MLP neurons of a small language model. Each row is named by its layer, matrix (gate and up: input weights; down: output weights) and neuron, and shows model dimensions 0-159. Each number is 128 + 24 x the weight over its row's rms, rounded and kept within 0 to 255. Numbers have three digits each. A neuron's up and down rows have the sign that makes its largest values positive.
After each neuron's rows, "fires on" lists the tokens most often at its 100 highest values on Wikipedia text that the model never trained on.

L4.gate279:112168121130131150109129101104135152103145097148106139132148144119116155168104177119156143180161159123101130126089120100119138123118158163136090143115136120166163142096096115129127154145099084125155145095118179107100104124132167133142124143124180074151152135103151129132125097106157107100142153138128130108089138136099148123107098127138140134088140143117102132142121123154153105129088081086156141123147134150092149103104151153136149130103077103132148108127095111077083157164131145
L4.up279:143127127131164087087129125137102200121140143128119120129106131107144137104189113134148145169108128134099114153193075118141104137123109124164122126120082115112130113109092116133108160116101181123124097111117119146091169148125157115100085117100128133122100127129161139163131166125097094113132104095128176107142124157150131143076115100089123112117148099122154113121128112103119145119124169119093119111175078123096157148142150124135117118102117161097137138107132161101157136123115158
L4.down279:168129146106111094119130153146113136150123067126136109098151111125156145129136104118136130158119140155093160099134154110062142115130114132118161122092125155138145105125142113160146148115115130125067110129117113119132143121098083122176138119140137126136152133142178078151143123121129139138141110105115132132178138143159143130140087112120169141117111149141132168134121146154099107171134117103099136101179149117114157084100134106152143143065115131089100095134114148061125172127104089
fires on: "c", "re", ",", "ir", " However", "ore"

L6.gate240:153114154126142097151181136089080115122113103128139147140129119133115177105142154066170179148135150164163179094110143100140114108106135126135100080075146086136128148112138136098133117153144122151130143133129168134149124130125097105165096124117184138141138120104135162131146109144100134147122108148123114144185124074136114150129175115156117147114175131152118122100100123147106130122157091156171125132122134116135094121121134124139167131129105102114132089151098140136127166155116100
L6.up240:129141096081107090119154149080128115141133121143128170154140099164126149150115108089127164155092085151105127111093161125157099130146135112157092107102129132146077107179125160151126142113112154151121145094158164151120137128145168126098099134173108134138105108123068145114157103131108149114120180128102143087122117142112095154123132127123147104114099177123127111140131179145117139151137165152111167154171121125110106138150109123130156142121106144152118117081122142122139127102130179
L6.down240:155114140144131144088135129129122109137161121119173126136138089098144119108074116151131112105112163113138104109158132175097116097139142084091172122113125107135106125094131107130142094172122142124142120142111090129113101130117142126173129121118128175141119150139146124149164121156131100120123158139103115181076093182091111098106141138133086162103100087093105130089124109120159122112160157117096154098123143135106160126174110112143120165141100154135145135100165093157137105113169124
fires on: " each", "eb", " such", " they", " following", " that"

L2.gate19:136123092134116132134140109151158147133164109118108181130104137163152129090174115132151109083102107085142119134149145167107135145149140133108151134110160128125110104123136135123092116111125118121151133181142072139120105133158128160132180139073099138118165145167141097118154119124153103114171127115108100126115127140119123095120152158121120096108128090141141109093119136174150127140140184144118099141161107111146148088148142164137126151125074157094123161090130131125107162190103143
L2.up19:153114126129123113119108162136126172147154133157158163114113124165080127082114121131136134155147116145103097102142105165121140157102112152091083141153122105179113117141086114140124111149110117136119091132147152141115164096146115144077097085143126152132106091132079086115166117084157112162170160118143122106125085139123125150121134117154120145122070127105127115126141101110149093161126114164125108121163105114146099177114110137099155131143121133175129130092117120089105150162134106
L2.down19:122119128112145115078100143144081147151094120093126131130164141174147139154152150106111152161151154112136160121093140136119168124136161095168147159084104129122151128128136164142142102139109134120143146125125107094166128123145083111142140159100144104108104129143141100125128168162129161131143123107106144168082101172149132155140108107098118114144137138111148109106123150109088199081127119116148112134168148161136131129127129133084136082132127104116104117065113158139169100132092144
fires on: "er", "ian", "ster", "mer", "ide", "ming"

L4.gate50:129163130140145112145128133123128102124120150070135142158132129164118134168150138121119096142157096123106099140141098125103123104080128155196151116152135083119151139125129135116132099104140096125109113125153147167088177139133135134168131171121153159149116179092107131172148163181108117095133108119130172144123163101117123116099113116143093114117140092154137151107128125190101122119109099149129131170121153119144133056116117112114153142117135093129122146152119097176132117147113123
L4.up50:127120159126127188100146151088156134127100130120100158119128084117102149148119170110103129116158114088134161139060122170163112171099119107123173134149121100096082174099131141123119136120131140128147118150117136113142105123144122148159119118136105135143091098131105122123138139122109122099126154104166152133130144131139061129145137147152126131137096138112094144135128122148099123158162096100073108149071150122100113120137165090126087159162067144149139128091124150121148112118136124
L4.down50:125119146107140153121122101116137118106129126122148170115102122123126132121131105172113160114180105095129155117135115117158119158144120123097092092137134138130128099122126152136163132108131120109116151117100165146125135097145101121119116120113134132123097113163142089116078134162118151127116133103102058134143111147175125159134126115111168073140075161101140144126121167125123168150148096147086112147130110049138112156089126128158152100121141084137137113088117190103148120092134087
fires on: "a", "'", "et", "n", "y", "er"

L4.gate77:127121128132144128122110180114103127093104116142105120070147155145084106142161155099107123154135122133131162128138171135082127129136155121157130154101123131112122103129108148101148119130103143114130123101149136117100135134123150138116097164104128135108139123152137115131163121165133118136114129130115185155145146102110114123118107153168137141093156194164102151142123115111175179132127141128081142170169172106097157117131147148134126178082145097096120165142132129108171083124127190
L4.up77:091123129125122108145100100170171137113123129125113123089107139146105150108142143151112175103102171167122106107082107103094133153152140134071171127139146109144131091167169053138121151100134144158086122138097143121134126158144137101131136119148109141125161123130136124139115104147150111140133113118066114156170122145146103181137136108122092107113127150165128107164119116112158140133123151127132148135146121110116121175123115135114137162153154101092144098122140105085083121175100142
L4.down77:136093104117157127148153130131216132178132102101147091083141151107087095161116131126106131141137114130144103119115128173148139160104122095125130131117153138124108123154135158144135115102132139119134119111137115105113121088128123128095132124113131122114143141097127121114119149128102126123115105099150100161139114131146096161119138124107152096111111134133139122125061133121169156144117045122132095125103124097116126206095105119127109145151180137149149070123087168141142123145121090
fires on: " pl", " sp", " sc", " p", "p", "l"

L2.gate172:118184087131123162105165091118095117153150118139133156150119121125130122175133135143148129166086153089114145140084123126138147073129140103172121154170146102135141150112129142122092131130164127133138100132113115083171133145143096146112150144131101115100074128140181149166111170142098100100108136144140142128134162117123147139092096099127134115098139097098116138118135105157054136136128116129123150111161123173111116120087144114110145119107092091148164128128112138124169152142134150
L2.up172:151136130134140116099137131166121088195097162112113076140116152086164145150148128118145136129134118128132121129129140121124139092130145101126118102165137137101159093139134155097110122156086124152154141104154106075124138168171180115136153110139114144115093153123127155170142145125083094127105116107146094154152139116140097153146097115184133106140140091132118137137120128164092143140116091128118165098123081119135114092117135130117088112124160123073124113151142103126157173135178131
L2.down172:098071158143155120156147146149124144122095106084127106158157154100128137103109154142102151084083131110144134094086141090125098089151117152123153129126104073128110137108135140111146132144113111119130124111151098087117167105146123153141120132193116159133138117116161158143119119039150159167101099122084122139119125182163162080152151159147147154148126130140134128140129137115129123139123163136120122127125111137146139138160137167133121137118152142108145108102148094123105117096095136
fires on: "b", "ob", "B", "A", "ib", "eb"

L6.gate5:146162137140151145135127085130133148127105137153076109136128148112117136133131126138128172131152145109118100120139125093164148059101150139146141122173139092135074110113096115115135161138148132131127126145118156111137197136107118155152116090152108137126098125084137099170121095095130090136150147066127164124192111130117131136135153124096167150134116117118146130118072106138108081153127137095111109130143152142156140130119123153157125122106087135129121105126084162097102160154092121
L6.up5:101136115119119173139161136143143126131108134072153122124099081111073147108136112165138137126133135124120128121148119159154127133100148124109149103106151161128121133126162121128106132123161157098120130163174148133119150150172111147135134147088146166109137112162169090131082091096128089130134089112155115144166142151113123140160114084131120158089133122168144079155159142163116092135100120176117154121091171109081108117113121136155143137089095110133134110174098128114134099135157123
L6.down5:157137108093139138097115126094126112138114122159119103098132118137143099133129147128172101128109122131130163118161155119116137079119155119147096174138107131165098097135115106131140140153155095097112158102138129085148069107112136128105103139137114064118092097152100167156132138137152126092155111090047137144165125089100140147121121127128157116134126093155125185134098105145147107176125154117120130151114156126100116107095123143107121142166129156118138148116135106153103138144104077
fires on: " c", "c", "ec", " D", " resp", " dec"

L6.gate307:170137099137152129131129150141180121123147097147152151149094090148085138135135165105108113138108122132114129090122118087076144131092112158167130133125114122156134160190166103147116168082137114186144090137116142134083124085127105100166124093123107140104176119124079100112159149109126126100147108166078102136150116103124128130121134125119164093114145151119134139091131160148134116155093117130149129135125128118116101154109112082101132155177121153145121126139115147153126154114149131
L6.up307:097098129139119137121110123159109115162123070097094106165126070100117097174127165127131121132110100132123099139158116133092115104107145104156134179147111117105156158080096123134095128140123077131127106122149093128100148133139124112113108075112076154097160132116112109148108135126114126109134131104157134179158141164163115115133125143165141121111143116118108131153099116138156085133110090094112156135146157122094136087104096153124119088165111127122102168137115125099118139104150088
L6.down307:118118096105112143107108152151161101085127158118147113125100128080100147090129125098093154115121165107120173111069085121121111120141116098140117100125156128116099162097150157117124125140163105127132106088147130130110120086124097087159135115120156141110117138114101129137159116119085133158162121116134123114123165113075118103139144113135140149092127180151137124111175140171160154084061105136156125148115155124128169144152081118145133104133140120133092074124116152152117141127130121
fires on: " In", " A", " for", "end", " The", " At"

L6.gate84:098141089091121114094122136118198130109129132113109105153123087150117090140131131148158159152112102157106119141124141129112126100133114121089175142154135168129155085142110123089102106125123167104056172117136153147107129148092135140138122134151119151109103140093142130143177133167110108086141141137107100142190152128140127108133152121147139132120120156130160093122082124130098146140150135162114160124124137123107123108091120114123127105156104107156148099118125123144061162115094169
L6.up84:129136082124126151160122140147111092153158114135124125116104140101127125151097141125122117129121156165095090111132137146138111147134128162120131126096119120147165097154125100115094093119104142120163157121119085107081115119155096103131142118129162142121109149130078121148125084127144109096104112112168146124154124127116167127108179122108136158101149124068141164165162108175106118133100108152199089117085108124164154143117170104119143148122128097148139131150162113160137146167145172
L6.down84:126132149131135158105130129173150171135127140122110104160099165144136130143126124190138137104101117110106115116151153169096147115117146121123114145131122108117114125178109149131143149100098131133120087135122072123139098169093120102158095133132094105132121152126192143101145145089113180167125150135136118133146124124140172145087129122121067114135143157102114170126121144152149197135114117133112135113106114161103154138131143116148110132064151091184116110119119146096150119117109111
fires on: " his", " March", " her", " 15", " July", " June"

L6.gate43:163111144103140109143095109133111107095123108124128090140105161125152117108134094167109094118134127111115118141114107136134131134131120104210111129135138073132145109111145148121067114077118097148148101119133132057059088129112121170179156151107114129157162099176136152161153107126144132109158156137112127144111122122110120122126124137141160100136118116171154107110125141159089147135124145144131128115112135121092152132148086135100091110114148114148125131120118109111150170110087162
L6.up43:121119111128127140128097121117145157080127089151147128118133072122114192140100140138107118130136136129110137137108149131095135117168147118117094148103144119129105093118123159156088132145141130089107166165126101118092135133131075095138107130129134134160128112123148109129150178094109145107113106156084111109114142142131135119152158126095137135144143141149115088084104106150150135086133121092165136122074166107124122105123080188134170162126101124125088157088146152115139171128162093
L6.down43:093137125152124102153082126132115136131176126124161139065091117124123145107107095108137131092111133125139123158149093161136146080169108159157125094154134150097139137160153122115074088157131110152128081141067129082121124156106100130128154158166183089153137126151103147118143095120115107151127151149105117134124123127133146139157131157103144145109123111151149132133121135117071152101147144162109126166094149132142151123132156109125069113119113088121107142097100144113146121157134115
fires on: "–", "er", "os", "é", " Franc"

L2.gate176:179160118130154134159147129136140138132127115113147141134145117108134092126117170122118096161137126069112087144133121167080075145109125084134146154159128135126122109132127176104166136141138143127125132113146073129169150109121126153167114117092132154163176125116102093088168102156119134114169096167157102164121139140156124116123115132120127151127138148168107113118103094149123148148142121126086141144098194120081076097136104143096147163091131133118125135122119115104112132106123130
L2.up176:138156127153140150136125096127130137128157119164160184129123134173119130131135071133162119148121105058139127138084127125133121156118086086101142114164138122126141103123135145115148125160124127134108150160144142137110148148130111154109133137179109137115156099126087115117107134096131130125088124096146078150128139143137139153139116166137125128138107114171144047119197117139140090142140081149145157147142153117113101091132110103143124167144099140155141137097134084116162140169151138
L2.down176:136086124125087147087104138175129132090154125142110071131100111162104148087120129116134129136164157154137106097125131132139149164168127159133161154132103081113141181085101134148097120138135144101096136148168121125099132143162100103150133126137142138075114148139088123133183117110090159112130145123088125126152112138140084103115140108104125096139102120140072077129136142106150134166128126128167123117090090114123146142136103146140167138164146136123098118107143114157117108101110111
fires on: "p", "ro", "t", "ic", "x", "ex"

L4.gate166:114168124116125135183132130126165109158115133160097141098162131104087105124134105134140136180103143102069102153116100168091135122105138124102158104153141120127109190114123091128170123120123125124093119183147149141144160134122110135135120101124140108126169064160123093115110118137109117105142125148163130100156090151115144137115107114110106148092158120149124103124115161132148127140108109129122108133107156123132136153127145134151165176088136096079082128124112112133106152120071093
L4.up166:112137144156090110153137092112142174125100116145125146103156133081116155109126101144086143117085123114132131105112090092127128112122123136122136120128111133143150156072131096181161150142115136171135138157086136189177172099085115165129115135098108112112134134167138122122129150115144095137147128144149091095178110119120149102138123131124129142116101127089157091122111108111139127110121128105095089124137139142127195185139116129135133161106090141116085134154155137169127125159121132
L4.down166:154106160083095143100156121100105104135118095129141136111130120132112146113130157113160102113163134166138121117107122104195134072124130129125118142142098121103087103111145102101132114134126099091171110169174149081124102104109146122155131169121135074134141093142113128131119088083076146134169121099114148116109149167150158118129144127152148116084125122115138120140174126102141152125124119154110105144125125166164129100151157125140132152083137118133122081143148102104130133186103114
fires on: " (", "2", " |", " was", " were", " ="

L6.gate83:100158067103166128127181134082157140138110112079158092162120103096139093110106174127145138150108168135091121135128165151136115127123139089106181168153128138146153110094135137117117108100132151133164154134114085140118142124078149147139086129146112103132108089131104144156109103132129112081106146166134117115107125116107108154137163131098104130093125113133139138120107157144158116101149134147084104125093113127139109148153105158104136084140136112115123136071119116106153161142149131
L6.up83:124113146133120134156169117145151123146095168117145123159128152116187143137121177105137121140129114136082130113145147120138119176122120114135154135100139131092141101126138135188134089118134118103111134143123112162144107121157112186126104133107100083131070134124151120116142166162154107144125104140152130100159124164161137116129164116101116160084163149110114120158140128172134160180159164140138160112102137103093103136154102117122168132148135120187173115147098162160129119140137118
L6.down83:132122132137151130098160137139126131161094125193140091100168140141151072124104139157093141148148128138140090145140145120104134118144082096100150142151097123135131128112123151106147129179162136136161134112133089099135112164137144102130138125151116100151130148125130113142141146108140117126158175113194126135102164164130131149072106093104127142113091097110122158093148153121155099129150147064098123104145134135170124121121109132158120141081148121111139150129160081091126098114138093
fires on: " that", " |", ",", "in", "ither", "|"

L4.gate320:123133108158094094094139143125110090143152121155110146112087160167156096090111125147132140121077178119125149146119143108143121112171164148064118125125126170166115134171096121133110109113128152159115103098116093152142116106149112124178163102165101132115147137103093108127112094122128145140134129165166127147136105096119122161128134142153078133110125104117120116133141060148113123146137137080155154150094121133120137139156115119128135115106067097131144165151112096108139160149137114
L4.up320:110158144088138133123127097156122162137097114160136097067110103101152096136107138161149128119121148149129126147147172175168120128122119128147152141110115123133135108137131131103139103151126148127132122166108069158079097132117140136107134126107130102159133126151100129123122149125085087134098119147095092138152110111100130153123157158096050136089148122119107134129161125160129123118122145140165143097108112089137093143136151086166152085119054101127125097118137122138111117098125096
L4.down320:142183158104123133145130135131094129086134110146131097132167115119089152133110148133099084121133147107101130119149121102107109109152130148116146097160144159128093130121088114114137103145115120116075136119153111133116179099138118068155189163125163125115096112103127151115164082143100172132086157113121130156129140143159139115134095110129113126122115126121124101128140132122164100128098153144095099126136121099129151109120100098127119114116147100074154143155136128162201148173171127
fires on: " was", "un", " released", " were", " is", " performed"

L2.gate258:107163126144147134185153125117138134099124132115120124098154152122104112116110111130113120158138115140148118128150139135134129117126153078167142125116121110165165153124124107167099142140152106150130153119125113114164124106131140156135121061122159140080114156119101150056123107105172123139090160119097097133088118141146125085142152135057128061117129097138177084106123164139126123194157116099144132126128127116125125123135162090133161127146125137142156132101128141157152098138117116
L2.up258:091150151099123090109135116132126130146094110105121110090131155095093125128121086119130169141086101108110099178118110161140143141146085134094118153088124107132137136134114103142119120128102147105097164153115157154144170197109121139095101159121158144112143146096155126122161120145110129152138146130104122188112099191152103159127139143133155146164132118160146101118065139143158119158103142102097104118102116142140132127130134161099130149134158123096148150127156144099122132090150098
L2.down258:144085119113143092121108097131116127154144088141127126142133136106162127145166095125112118146118109105092111184119104107122108140137150106141138120161071088132116112101160153130133150132089115145130130174141146134089134140100115062107125109108112128138155145169160150154127134102180154144129125107106132110138132126166146169136163129157104180125129195110132112117151117137153121087118126162129165129171143145119148140098160117107088154116131157094160079130129157089117126128132160
fires on: "an", "ri", "ent", "ik", "ious"

L6.gate216:155132193129170134128135167084127153132130075120132137120133091058168088109118153122131135142120124080172122083138088120130106137183112143116121132119145119108090150119135117159106091114139149123145135139165150129093137150119121130140165115129135140137169125149132142110118137129100089139129097132152155100113129155147106096086113112140097071095142138163109090105154092141143126106140134109137104128150098162128114113156123113095108125134101155108187108128117148150137136104166155
L6.up216:138147142117099140111155179153095125061180109113120114113117097139118144160111100149140079181090140108137109194180125089136179122091136136151112134150097133131114128142136125113116121123160136130147145072122086130144163157134125118152122133116124099125110088116182117122149137091131126133125084120115109148159135155180127118100143107109119108103157129148076124121125127139162090130153147137147123124111134145095110108137117152094102120164133121128122105123163112148124106107178127
L6.down216:150161143176093135127152134141147097143138101133148117126168122138114110126104118143120140102154146091136140148134115098115079112175141128146162159130121128123076141126130118170138153123131106161126127140115129133104125127128143134087117140106136064127111089158165157166154160117117123153161101112149116090162123154191175133132133141102147144156081083072146104120127137153119111158117120121128148116076142125103134115156163132123151134116142111144114132128118164071128078095176124
fires on: ".", ".\"", " year", " was", " name"

L2.gate288:125115121124129132127126058149128155105158111152089149159091132145165131141136147127109145131117152139121100151133123140093135114091132121141115135157164109147110119117127124106142119114115156116130124150140145135138149107114052129109140165167167177133164137132122123165105158140148144124131099126165079138162096131098152116119169179112112127140112143102129071144148146101087126109120137092141131118111114143117133126109103158059098138113118107150079106159120136167109184169100123
L2.up288:119136172099157136074145110142087138154132139122128177156171158114171157125113131126121105142120122129129100162129124184129130111121103115129137133171142150099108137105158156164128120104108110099118119153130143140101158148151094146085107112172142175107142110120128124082130160142125121111122135097128148091096098094116126093130143160141154126153119154090123121135141176121117104092140113132126102124108154109115178088100128159060135130141135096151104123123136161085123163136175147
L2.down288:130129113121120138132174148108136159130115160157133124135107161107157099075120110110130146113100125145167168166137105161154168119134125132136129085125117100071127135131117166097148115163116096119101120136112126105151152166095114144165162130156136190106111173117116090130188156131111140132146097128137114111156111135119127133109150140078131158127140118101137157166102156142155103096142114152145138124140115105130155118072128143179123126154148148119093164140148137169146155080107117
fires on: "an", "vent", "erman", "err", " cour"

L4.gate38:139107125134132104154124098112156171115118118099138118167129148125128123143175111131100134112149094148130116109085143099100121046126152150164160143164124131111143089148147155112111134119138158110105117133097157100121205153116080117112130112150129120128152130094108144147129145131108163125081118145140110117130140083116092076105162096154145131119134133096119105163124138153113133115122138108124126090157196127120123121154118145087187139136152123111166107125148129142141131120085157
L4.up38:111137090089089145123118145124126116112142145121118145108156090123117140153137137141116152148161094162146119074136130151085149144155159181142152121135126146112139107141103163143097136115158116142128145142162140114129114127126158131100155140139079140127151122153152143106126100152065136121129102154127156162124122162097157106123123164197114125131117115094133117128102122138166173128140126117078133149091151066137110144164078119108103155134121089118111092077104091112095112123139134
L4.down38:113148117114132126084114141142161123134128157122120114090122133125119127151110108105139122100164124169144152129172108122100110159126111109126129140121121138149159103076134135137123137162137148119135127125116147124104136128084130142147121159101129112128114099117189110115103120110122118144138152121098123148159117154091120142092099168098109102154074102086100116107159129135155168171167101113141139090170092129154159151045089133104118159122117108129132099134104140135110080078080154
fires on: "ch", ".", "sh", ";", "in", "m"

L2.gate369:163152138139104161176149098144074120153118114133136150125159096074123130108142156110172115150154131138129120101121137116109134100143142123125145111097112145127105171159096182126122137131147119136184114124121096187140110154067100112119142106115119173123096160133187152147134105152104109089098117126142144174145115133122165148122139126120149130118133107150097177152105121139121092151102127147109106151152151142131135118122116170115165136071115100110140117128112124153127080129155120
L2.up369:163126164087130135136153150118112159106112134141103136112148122110182098097164132146124120160144110117141128139156145119133149098139183140117141128098110134151084106160086150156137068159132127134133086097141107148143085095151105144130156100106119111132083112135131125081092149162126125160131137138162153125139141146137155133122088185134147118129161097162165119124128127149130140120139124174128127101139077121126128142125169132070137119122058146112118164147120140103138159154104139
L2.down369:135120178129104173105158118138113119091144145115138142141120150120135127127128117124140130136139122119123109114102150127108125148162121132171124122088146151137082102110110120114126141144135157080111146179159094117114154148089078125106133105120096104124173130097106107142157149085133130127098163116132140106147119099159169135106136125125157131159123163072124132120173090119126115144152062139104094157134176135115128138137112139135116088081139113126093097209120112165153122133141102
fires on: " Tr", "qu", " Sim", "im", "om", "ap"

L2.gate353:129108103153111152121098158076121140122183110100101136156121065140089084140106137150151123118152139123125141130115142105163151125095164165092133112171068166106117145145125133090139153113144103125095112110120125121129122084164076138138170128142126190125140151156078142154111113116128152134129124121134147132145139140110087193132159147109144134133161090110117105128070111119128118121170116162111140139132123128157125116162150162129118108164142120093124142138114132154117137115105124
L2.up353:105118115113107110134078128136130122127135089108134141150118103154145147142118135149213111124137135135136132169111141130180183176134140135133141132142120130136129124151090130170070143127147104143142078175115104147149172084120076162134132125144117184105146111190110108130101139139095114131137128105159122163159140102114091138145127125138132127162132137127114113135090117129155099096152085140110151072135104116122147123107126126146116102139130157119108143101093106143114157103116095
L2.down353:114169171081120100155161148105139104156095128165153130107097145133132136149134150155124136132087168129128111124136148136104108117156124115112108126065156110166102127132163143144151162131129164138096126181141130139081120148137111142130108137132145078084119126156154099177138125125110110129148115114138107109121147098124121053151122095129122128098166150153137135107153138109135149148073142115120151142132130154156096194139094104105113186107131153159135134130129126122112149122096140
fires on: "og", "ograph", " ", " 0", "as", " 8"

L2.gate382:107153121115135133108103073105146112118120120119107120149145116122095099137109144152117127117113094133094082130169144145169132136093115157126121170132150080126150106098152052102105153158175159141090114122107170143136108091109144095142184141081130165141146174131132115115143111127157110104139116134096133160098104100124145157178093156102119134130163119101093146135113159123133125118152132103135168156157106112135121150113102119118156141118123100122136163111123097156110106097132104
L2.up382:155120088118146127170121136098125136096153137134145150129132117094092098120187134142143123112130186131123142109077137122130125109094093124069114146130161099147163137117112125143128103115092102091109122170120086087129127131116143156140105100155121142096141134095092159132134098145141155106122120122145122108121162151120121053106141109097153122087097132141162113088112097153083093123162109172146152096142148102153100150158109137156123124135152155138096152097135108113129136119140143
L2.down382:132125138122135077095123148118074117130124146165149131128136162155150125113132130152109121146125119142142120185145127139094124110123141092146097135129098118138110194152111168157151129099119135161107140127152165171126081107163096138089130117142141136117108102152133097142107130142121131150138137138130106148175116132100155169121141088167117106153105095157151091141155133127159139131074116123084127150125132167158139097097148122127083149142110102073143115192130164142134139095120112
fires on: "or", "l", "ime", "ared", "ed"

L6.gate324:149153139162149158139089125078069108084133118081122138137127136126122076155145148108132158130119131154116104135168112086152107098159069084166125146146126128145147159145147115123140103113142135149178114108116154136107108146093158112151173124141122160122113124104127160141149121077094193131106120169167160148133137113084120145106163148122142149149117131139100100128124141118114130126135121136115097127120129145151089131105090156131148084125107134104126158143128119136128087123096087
L6.up324:155179140118118159146124127162108138135143152070133116124186121151142100141104126154119109118156140154086161096139112122159157144129140103137150144126076106151154143142139098096123144142160157107128137166148098120158144109164124123131113136139124128115110090124151153118162116093152138152123154171082115137131165138162136119167166158127109111111143111113099102127127144159109140134113142136132167105117183098197135157105104096113162109109069120105125137136149166109116163131108097
L6.down324:161107126134156115159125147117107143137136069122102127159136132126110119101162145149158122170109133132098137144140142091138104084147100121129133122130087159160115162133127129137145153131122172145147125120143135137151099171096139171161136186145118148098163112111101163151110119075109153158141120142113132118130109122140114172153108154107161095122159159060141101135143112140141140114095089120114140081108141125111070103142148125127113179147135123120109092164147089131116144147160091
fires on: " a", "m", " A", "."